Part of a small language model's weights.
Size: 15 layers, 3 heads of 64 (1 for keys and values), 7.48M parameters.
Architecture: no biases in attention or MLP, tied embeddings, capped logits.
Training: a variant of Muon for these matrices, 434M tokens, 6615 steps.
MLP neurons of a small language model. Each row is named by its layer, matrix (gate and up: input weights; down: output weights) and neuron, and shows model dimensions 0-95. Each number is 500 + 50 x the weight over its row's rms, rounded and kept within 0 to 999. Numbers have three digits each. A neuron's up and down rows have the sign that makes its largest values positive.
A block is one neuron, or neurons of one layer that tend to fire together. After each block is what it responds to, as a language model described it from the Wikipedia text at the highest values.

L11.gate90:530497512503540552570501574572528517570525526564521570476496557452441547475497422445428463444448502426430558576537521530452448508449555516516496473616513506507576454488582529527497612550588480508433541497487460531494561544620514469391553406445513498519487420532480512557516532534543470595
L11.up90:523476456458473581621573520494460479449402625492535538472469490504518521585479526620503547510429534446427503531523509527513441445500530500454493496538450531503505511546472540504557423545549485450560475543483556483511536483484457602419514535494455557430535472532509469579516477399430458496
L11.down90:548483478377437534506475577490518515459566557517508505460414463462604605478454502541421486453620466475590510409531546516452518541508561470503440468582539459554407527515440490460449498421509515476497530508459475440413523433524422565468536551560545438548536524569508465490451472473565447625
L11.gate124:471450451400413471467434390503509467517484494463490624495472455462512477447531521496575456590468517427422515565441439515541498507484553537518451440491425518520396538456485467455530531395517454519544485645516492474545522510455505539502561495569390548530516453470450522553495474418538499518
L11.up124:388405401415495495476519512566570480564545463526508534463538507452454485434550501541539482527400538493559567485569457440462476515475517493575479457498510501578507497507489605445521486451434537511454470439418423519457474492517453473502467424606457551478606385427512460527503549532536477385
L11.down124:506516539418499476570518571537453421445433558475569528493515626524527483554548446369565487469492478462546525521530461441453482415483460530558496586461385511452502569474463557449534478562448475479539602468414447499512461613516537522534475454515510533504423399540560433534459627519560465464
L11.gate149:588417430540470434483556459528510434529561475526478540425519441521444467483406461405517519465420573551550413495507537455385462376558384527437434547523453598476497517446570508463469549532550411456450488498466497541518525587524426608411520521482535475560545471526519413558484533571472501529
L11.up149:617491468552456596622483570489469443494527546513518516499599337571565498529514458505483517495495539519383462501568521540530446410546497561461509513449492549438427433412443560510513470510586519573500449449520532475455538509602521571556469476511469458525435547351493517560535499530499485510
L11.down149:429520496404467521605518473587436572468571498428435479420470479489482485506505492565456413547448536506477458471530479521497561509494455515559506544592495496509528561484560489463537431539479494474478494487466450440470529509435523481563532520501489504546511483516557453485444469438377528511
L11.gate481:483476521454427559531451616571501509526572469555572572467540460540426513536528484514510427507421475458545488567535435461579401401456507516494435497435489477542489524534523500497550426523439490649476514557536588501531489522523528461522524512620436492549417467471591549495536537429539481489
L11.up481:557540518515507532473468413503474539535533532466512525522511451444445585503486429395520443503369532518492470470412420562515577479530489485512543474512429517511547516553545505469415475496487568501432494457529492380558456448520425540445586568535497553404485456531455430389443540470440497560
L11.down481:541524497522548504502543421550462479592517488496499509506468465546532527504480509506478489509486518533560580560487453453515500518552445539499426461545556430461500561518457478497537562517532534459456478507477562602432629420500511384386515455499503556585505446497510488480481473491526453449
Description: Articles after undergo-type verbs. Mostly a or an right after verbs of undergoing such as suffered an, experienced an, subjected to a; also the period in U.S. and some mid-word pieces.

L5.gate50:555520441514523482491557473386527528572400487466600563441490461501541592500532446461463495430451445484483444558456556581505595497531460393443463516509374566557549576506521458463471476532474526565472518532458516514510497552499587537501466407461449644571483455594478448562479519523517521563
L5.up50:527439543479591483517498504515523502529508588574577450510526537566486582492590463512517559468446514605482490493454498527498528442475409601423447614492451538491521418436488483495527453508495482541590485521375468484569534600529473525518467498480542459499556471479433515507496490528411557560
L5.down50:494449435570566458478491491508465497465534555540515476621509613577436506512475414525525475494561496524512531410491529485509582523495459461615457545391444489465473509476484495499405518422467496513546569553516441469489588472529521454498630588508535520467498457519566520448528446473451522556
L5.gate134:577480529534515583487535452495456590474540566455498512456500526493490560423545467540612514545511479447506532458502547491512469525483466453523536492505449418563516451468493548419464501639572506547546440532535523491514615518528472551487552511485405537480599447554419486557461553527559450544
L5.up134:450448449606407538481553573438502514455570508569438517589474416529449585479497476506392534503435490493433512403502495485493447550496538500620581550434491531351488488413508520458482517505470551481536505555504454479482607477535441487435566521453425528531499593541520439442564514560540441516
L5.down134:525483541560547454511605441489497524497529521510482507444483455522445495366508470544520463497496480495533492537517573503499511465536492536483545545523520470450497498404465576510443511447514476559525462529509504487480530453455507465567562471548544536474496516576528428450469476506516444424
L5.gate300:521470452579560466443460483505479489439552504414437470524432568492488543374608576415421466467464402619456472561519553505512481530515462498513531389455440456478542531527495565456440424556595418490620487448440530509521485425473466493408550524497557569404489559467522480572471397501482535507
L5.up300:483446467502468413385493451461428417410512457455458469520357444468509428525530505483444411395384484563455481561482463424511470547440494575485459455490451398588429588482416469546518480490588505466445476523462484471469463517538498476540433527457450604557491463465498511522424509376557482470
L5.down300:483528454474499429600582488460494540512511475520598576484449431476511543501505459508553510413542486454564476477438509477424444470525497571531624459506470458522519481546517339445502537482477445506590528474459502525488509548449520452588498524452470457473433512524550593575458520432480483488
L5.gate500:528473545541505563483440574463551568469544442498527453497466491520534484462503533512483567525581525462497507535553511488592508531493361453560466469456565588516418523477487640474429516510383532515500514457464493537472468535579456592471549554444511521491470509468365508469473519592461471468
L5.up500:522487471627527519533463499501533500434491470520492489566529564420534418440566490547470500457533449489481480459470485511561381499443505492556522430471436525454487452438526480469573492525486496531452445528438512547562419513545475456500517490384501578425550515545523496482481542675458512500
L5.down500:480518430434512554451551475518453510490472522549518456488468473498547525387490604529448482455406584504536495551539500486557502638490584591482459582465477414478565490417496547424413507502451506487559497379495454525508443469475500491498494525509541505521540483579447534547540456449484539414
Description: Apostrophe inside words. Apostrophe tokens placed mid-word, mostly possessive 's after names and nouns, also transliterations and contractions: Ja'far, Mao's, Don't.

L11.gate12:565386476514511561558514545458431448586504459534480496568526493576496469514476533457522475545455493480491571409474499558488528506480521645548389529520555559511520468478469504563468574552521578526600440591453580507497451482492478430519529525535432438468441542539464505483603527507461442413
L11.up12:596533471477522490481427562525414489506520564536533578521482446411492509469407549504502478521556421508478601556513427534506486583531528422575660518476462568537505505545443544544499458480497493529494509476467502465445418464513575503529494459505505438439562502486466612427553623499546460537
L11.down12:578467455505518485453457534555436570454471445620538533526505457508559515572489531483487505413484422485450496547549499519498484449438484530503479518472541536478559471535532519494444537500508521488541463598399487562461462470410565440496509359607495501492441536548508449508461507588492462440
L11.gate303:416503476518525482557474567538488460542528509503473534570518369511485482479461469531574578479480388461510506407547475531539431446537412464518445458436464509612509510496480516503444475438602496435552517485497507426415529490501584443549474456473516517511449504524465438550568480599491515510
L11.up303:506504506502476493538415437577534547448480533555622474509491446497469448488434496552561504535412441475542490513499489522430574516567491422561586513526533508483441486494544529462458477543518531575521444509517541559442520409509560497460495492410465565475453510451461569402502518538349535572
L11.down303:549492493557461455418509500508453436480573423491580417550468484480413549403496466552525509479485544538470536494499519407575622448539584434544599421496576550436488437445503511589551523491603571401533455553484537514533530434440502442490506553444504542453468560421624524531534511470485532527
L11.gate306:511600501466569477476496513495588517442492492471548595431456437379431558519562459466518558576531573554520565436594557608478458466438541567500572464452492563433533516454455433563475428536561482537456504411496603525399526435471468458465507525528439487539463506511558483489480486463444560448
L11.up306:527474488532427521572461462522548450594524456505612532573541463441533529513512535473538559459517341469529532487437551507572560503396524501483482524503443600552523548457474462464444455517438565576459445544489394564497597500429541471476556444361552489487557548509498496513528497545477537513
L11.down306:503452568578495477593408582503475557415475460520591528530488459472518584467453438512543598606455478529544559501456553459516542516473470553491514447455509547517466499543537509517464443530470525525517576448437616485566566508480533467463523427468419521515493428500432503544461469489509583423
L11.gate498:541537411556484514519509560513481512514481567558515540426494507464533584484510447544503553478496567456457523553482490501477535504587400530543514480497448531541531455530513480495533545584451513571568510477497510419442459475514584385487443311466480485463473568457526497503544597508462467513
L11.up498:531510422497431477483475438453499489430516598526503474483451470517393476531516419526469542490464565448444483525446440527471467536508453440540498434455487485567504465569499452528508508519481554530482606441534507414528459604395659347649483474499527494460468444441579536512404556484457450483
L11.down498:548526491551465471531477538439558522551583482415521445434480516513541424543371551464542463468428456429459383620508480529520374421502415398503419478511508445603503482518483478500515478440510521536462557454536495471512467472497488539499511519552528459429462393472482489468566529534489437488
Description: Word-initial pieces, infobox labels. First pieces of split words such as mo(ld), fo(ster), mis(sile), se(ized), and infobox field labels after a dash, such as Area code, Founder, sq mi.

L5.gate83:437527475473377527473423533433526486524556538474477523469549539526501493484523430412497540468477427500582555453515514508508546499468405534526521533542503481565488573458496437450546524470500537475463518530425490415465477567510566436513412392571413481464524513448497549436534437411421541366
L5.up83:401445504590468565497462552448428461495428442525499484515492518479500524466464489471457563473430483419555465502478473586527529587516523542494449550505554522424506498522455428418470470510519557481482513484389496448493522528578653422509435472512466555429606455459576503507438461444478549439
L5.down83:414496494553450439499418519385463533473486507432447496566605529514503449449528463461481510575483479516469462434596454439485542564495477436508424496579458405503459529518511638499513564477436586418533565488458529446480548583513548449476490383483505484458429415489553509492482494471489478402
L5.gate348:589497482469437558477579427512482493542588487482544529555552410472477487485510510538524564606514559501454557548534427511459397509506521450568517570446527509489410548437539515493449593481521463543572460534517443502514496505505508477430593461483421595453572398428538421476479482513464485475
L5.up348:550475480530544589480502478523569428596521451512527452482448493493514513513461456481490489496478587493570591486456513467496496478561443437591605478483497509547532520479596508536502499457432454449466577588583518539524509476393508509485494514490454585496570486515521487438583440515510454524
L5.down348:396411513588489529483539420443546444509459388522563476462543483506669556482574487518485497460447489553571520465424563518486506477486514503498519475431531464481430534478528444484485463479564462501510565448562509503471547417396462436467501440573517505560483541465522548511551521447428536505
L5.gate363:547527542566500515466478513605565468399453513526530541465547468512549606436481496440382491471493493558492501552477477534497536475582500484532477534552543437477576594461469409470496486432536565494514600586464507455433562520576468488522551469478391509553534522582520494611481470520470474429
L5.up363:499527601517483494458500559473465394504507540459563524606460415475486532483540502492455584378542539582513567528528532497578517534517447531413530570484497525403440507510518542384570518474489546451434554468511518536495511475578487411457507516481468481485484553563573596570476490565442534487
L5.down363:443497515490456463501533552556365509459518545479399580574472444456541606457529565482548512500557446459507545561538569494561508476568440466427540520536393550512426496427493435443452568446462540476496450503403569541386454568479486342476495495461531490493525492511517529517530570543442611514
L5.gate398:348533543487462529493426469588527526480402534480546537534517564482544560516484519539547547538529498477528511551544534556488436494523543535536514579606452531487544656451533439454387538467485455516499510482517543431511575535489518517487489372532498448525508572475410608445498413469551390468
L5.up398:470572541523434598464583510602403461505569583485534538525462451523413555513498626434478440546493600427510548470509496489544508499408557507620510568594515496535556498506433461525351424421432516560462546545493478519527583434540506569491443479467499506481509549575539507506478482516495492441
L5.down398:507450481481538526513589535495490549573496514481555503528557548546538582470548647465508483478524520501531556490471536496597452537489576458524531504534499574494483488510459377517474504486411498538551512520528543437501491442508546522496537451489483511530501564463497504488404496488438491464
Description: Infobox and table separators. Bullets after dashes and blank lines in place infoboxes (Area, Population), table pipes and degree signs, plus split-word pieces (ass, thr, reb) and "defeated".

L8.gate41:464523525490590572506445511477479452418413494563458541496452447436572502467410492583521539506404446576506507649593501521500437506452453478502455446502467485493630512461548518471538517526541516511508418463404492524543468459508556495422503530474479487410449391594539460532557489511460490567
L8.up41:470558441461555505498487437531549593435502513494475529535521524484446550513538460419329619506513520531477517471552498530476508453484436493559465491630539467526529549450474504509541599540498506530515464462488564516545511553508565433503443380522520530466546542488571499584512497526503540456
L8.down41:483503405581504598466428586539536494490478558472522500497449505495503573553478465410548602522481510410578483573572609498515591456484429502532489489547546490592471351543561595472436519499512552504486572578469533424489455468458455488453582473507566473525519488488560505504569549461531537476
Description: List item separators. Punctuation ending one item of a list, table row or infobox line before the next: semicolons, commas, pipes, newlines, list dashes; also km and sq in area figures.

L11.gate130:500529463536426459524439523393472436389429446493427489559430402487543412442542446528438508536495502505518473453536486577472464499558496499515487580497443417552416481543457551442467499577446523452521444486529489542545539471540560451445453502496471446503410564569575510517483467489519534471
L11.up130:529499446445480406509544497476543470530459489562576514542536437467550465448535402505532503477518554470564448428418502533412445488582527486500442499460642541553481438466492431500451446531524442463529406441570479492448449471450478485515474490515484509539475478450562445514423490568526476509
L11.down130:540485488574538488512542354513620503485486487564427531484510471489459478530493455559427525409516473559597584488471514473500492460536557573508435503580555539499463533487497550606459462526514539523561601523453447486581484511492550455552468499466521486446489562511570574515480458515414521557
L11.gate154:533532460482473445525555559435415531524532437480474479461469497535569464467602542507414550525479454486471519480497486469447422553440606436537474525585495529504470483611539527453462539524456524608495507513508466559569523442522546497497438496525464521438461480532457484516397481535481530426
L11.up154:481479443615526435526563571606501498480605413477554499490557433456489486408544436476466612481553527534470493496460440418485593556516506467501552550523475566578484511505448433437407544466537542491511488565458513510508487461508500536517494523450452585474520499536505496547480407565508526425
L11.down154:387498461516513489481509491476545471522545498489523453484496476466478559510526502411472565554433533610525509466452573537511461589588537498399602480470612485459422550450456480491574494474467562446545488464486587534455530536506518492533534609438491563529647572552565518587542459462493568511
L11.gate338:436485504469543496601503520531512500546428476493444478459516515439474466476497425535396503476472500465469503446485467425452490527382465567526525483564495556575398549485482511448455487491493467458523506502453467539448461492526479428496458489556519426470489517465518457512438488528552430524
L11.up338:512503498424567428576427480472464445504429390445430486460587459617507501386476608509452494494444468513494567484588498490520477505546489514504482452409509489446484507485461483482487499478444572427547527524625477461608596507547528495534547483464547458515488559540475389394518515605497458514
L11.down338:421481600518600506583547431523506500428356421500448478480562479514516474434564480500476502527443519400506472531537513510516443587531484500497447519533488482512470458540605465576497460527580441394530540478472443509400401559436553450621525480437475472515575495540466478457523456549473478537
L11.gate405:446570549593535446537492457463384557443451496475506538492545570513475551469535567506490503389501537466524480492522427422421425433439507463438483491534518501444553526444588602444513584551489498440526577415495537451551460488583492524571448560514423487476542421485504535394430529456507534574
L11.up405:504502499528458487543497495540460473485422525487484580451522490546561462420462481501467571585500527582459428608477478517498456541530623535554463431528457497519444568537483434433531541529562480461510477400535531454604512505482470448463485518533552452533494416568516434485486455563546515536
L11.down405:509523519520503485506563565461347571485530467498551423511467498463406459477615481565462546505512511479593486433506579566473502443471450518478455591504532551498554452438545520507454572421432469454595444497468475499553413458506490486462511517477507600411454506478410477483512586492464531537
Description: Place name endings. Final word pieces of place names (states, provinces, countries, cities), especially after a comma in birth or location phrases, e.g. Idah-o, Manito-ba, Birming-ham.

L8.gate165:471537583486422505627481489408464512495444442571460391538557540449554488501486518510453482482508496582500525567471474506471514425490542551542502535537491519520417587516366529529509420574493487597464500446557539469549539493485454546505538509487563452432512468474558453516550488443481564520
L8.up165:522534468441490529548499453467527474498445525495436486506465496375508530468546443543534469483410463490508556480467487512461488508453601478514490504444514548536473593501457569563507452512531485614458562504478504369571464559542508527490536543415494446463471447547576429488401385546475532449
L8.down165:499594580557504500458546574547411554502441480412567495530484547510496537497435499453456542433549441487468466591468500502579469556426490513550391586483447439445495459457489469581438550518558428437529508491540461478591559446538562453438465504456483575553495509464481587546469562446544494585
Description: Place-name endings, section breaks. Final tokens of place names in prose (Los Angeles, San Francisco, North Carolina, Warsaw), plus paragraph breaks after tables or lists.

L5.gate18:490506549566451466445441467486503523494489563506508418593451560460571583527440615535452520444480546414411472511532514380463574504547449500529582523525549554514427565473473440469472509513524572498452597450560559474471448443517431409561446429525491534513455563502528461605371491457445410521
L5.up18:467521554543493386492477489491518529484493506413496418508517523527504357502412545517505507519540470514527446581553401523443563548527445469522563407521450525484471594599477583528517494507513597448416520425528595532479563419532447414477514495499488484536460423497529524554466456470480407511
L5.down18:627540549389581544468537437481460475487528535578442636432555589558495453458500465432545447486532529459543493490524470576577509509502559551509502494456525517582612440496509528556496529534562427502490456456490609532450545511445532475560535576512471540542453416469451551448546475422499482498
L5.gate339:390515489499523458486535459412480596492579427482410524461491495523522481503471486465557519490538607446415347528582439512494469422482440496497526539514479560463509495617489496424522594534474522506482492480478521468528535525444504433473452456599518512519438522509505456585476551512536522546
L5.up339:450453488513456532578514434517508561504554456584452524553523529500432507482454560540406583428352461423459461547538433475516550473544452543490595423451543513468552511590449468461506605480560506526482568482524493520483525512604505467492426466535465525488513580475490489537432523546576545575
L5.down339:463501501552523541541496515502453548411454486575387492513403395426403439525505400470528605499528510517482470473491430509564516397430427615501471558568497434484524410579520508457523515570496521414513527512429506483418472513523483476578450503432470500493476461560406497479447580521522408544
L5.gate402:497554482489495488549543489556524473451450530463452475492589500379538445466504495502418515511503598468457511497550503421512456424461530575488486548517412508502504493520537576396499504540393561532395480515469440511508464556407549524510500453550368542447454497453510505523527583539409502597
L5.up402:534513474559541509408519514467488433481570488572454598537502543449531480490544424480487548599556564478420486499515468473479520430478451522551499510547430517518465547616510604619411459605494530426495420538503412460548521553464552514517411528510452479479538602532560488549571525487425537511
L5.down402:553534487430434467543574464462531487511504548433465433529485447550543442505564488565445557430484515414522523514517540523525516469582526393550455486454509514559487454503468461444400505533495453491426485414551521488468465487489504580513575349483451460538430386457508461413522610472459527490
L5.gate423:533483441587433427485538558455506462450560503589490534559596557535495521536489555549539475497416421526481429436561556646499589413581501519574469497554536528517552462535501464531494548543455592489527465475482539595528492483521451480480467427501474515534399538527483608482477567521453565483
L5.up423:550472486531498403549392555491541566461530500472444501548505490544526439484436544504556446482493395506516551544583473428542558450468482518474427446519548571491521582523478533550501545520578476486460489492543477489492533451531532580528447511631541521509445417453627419552516614417454470604
L5.down423:545477516527572491473476466496501567464521432482528445519552456541506477541598413459541520498493453427503417443451425539497568500458472599480383489488558545459577593505588514497526544481509443444480506516428497525522561421510504546533449568505565478485453516500629520534494565473460562518
Description: Biographical main verbs. Main verbs right after a person as subject in biographies (worked, served, born, studied, taught), plus existential There at sentence starts.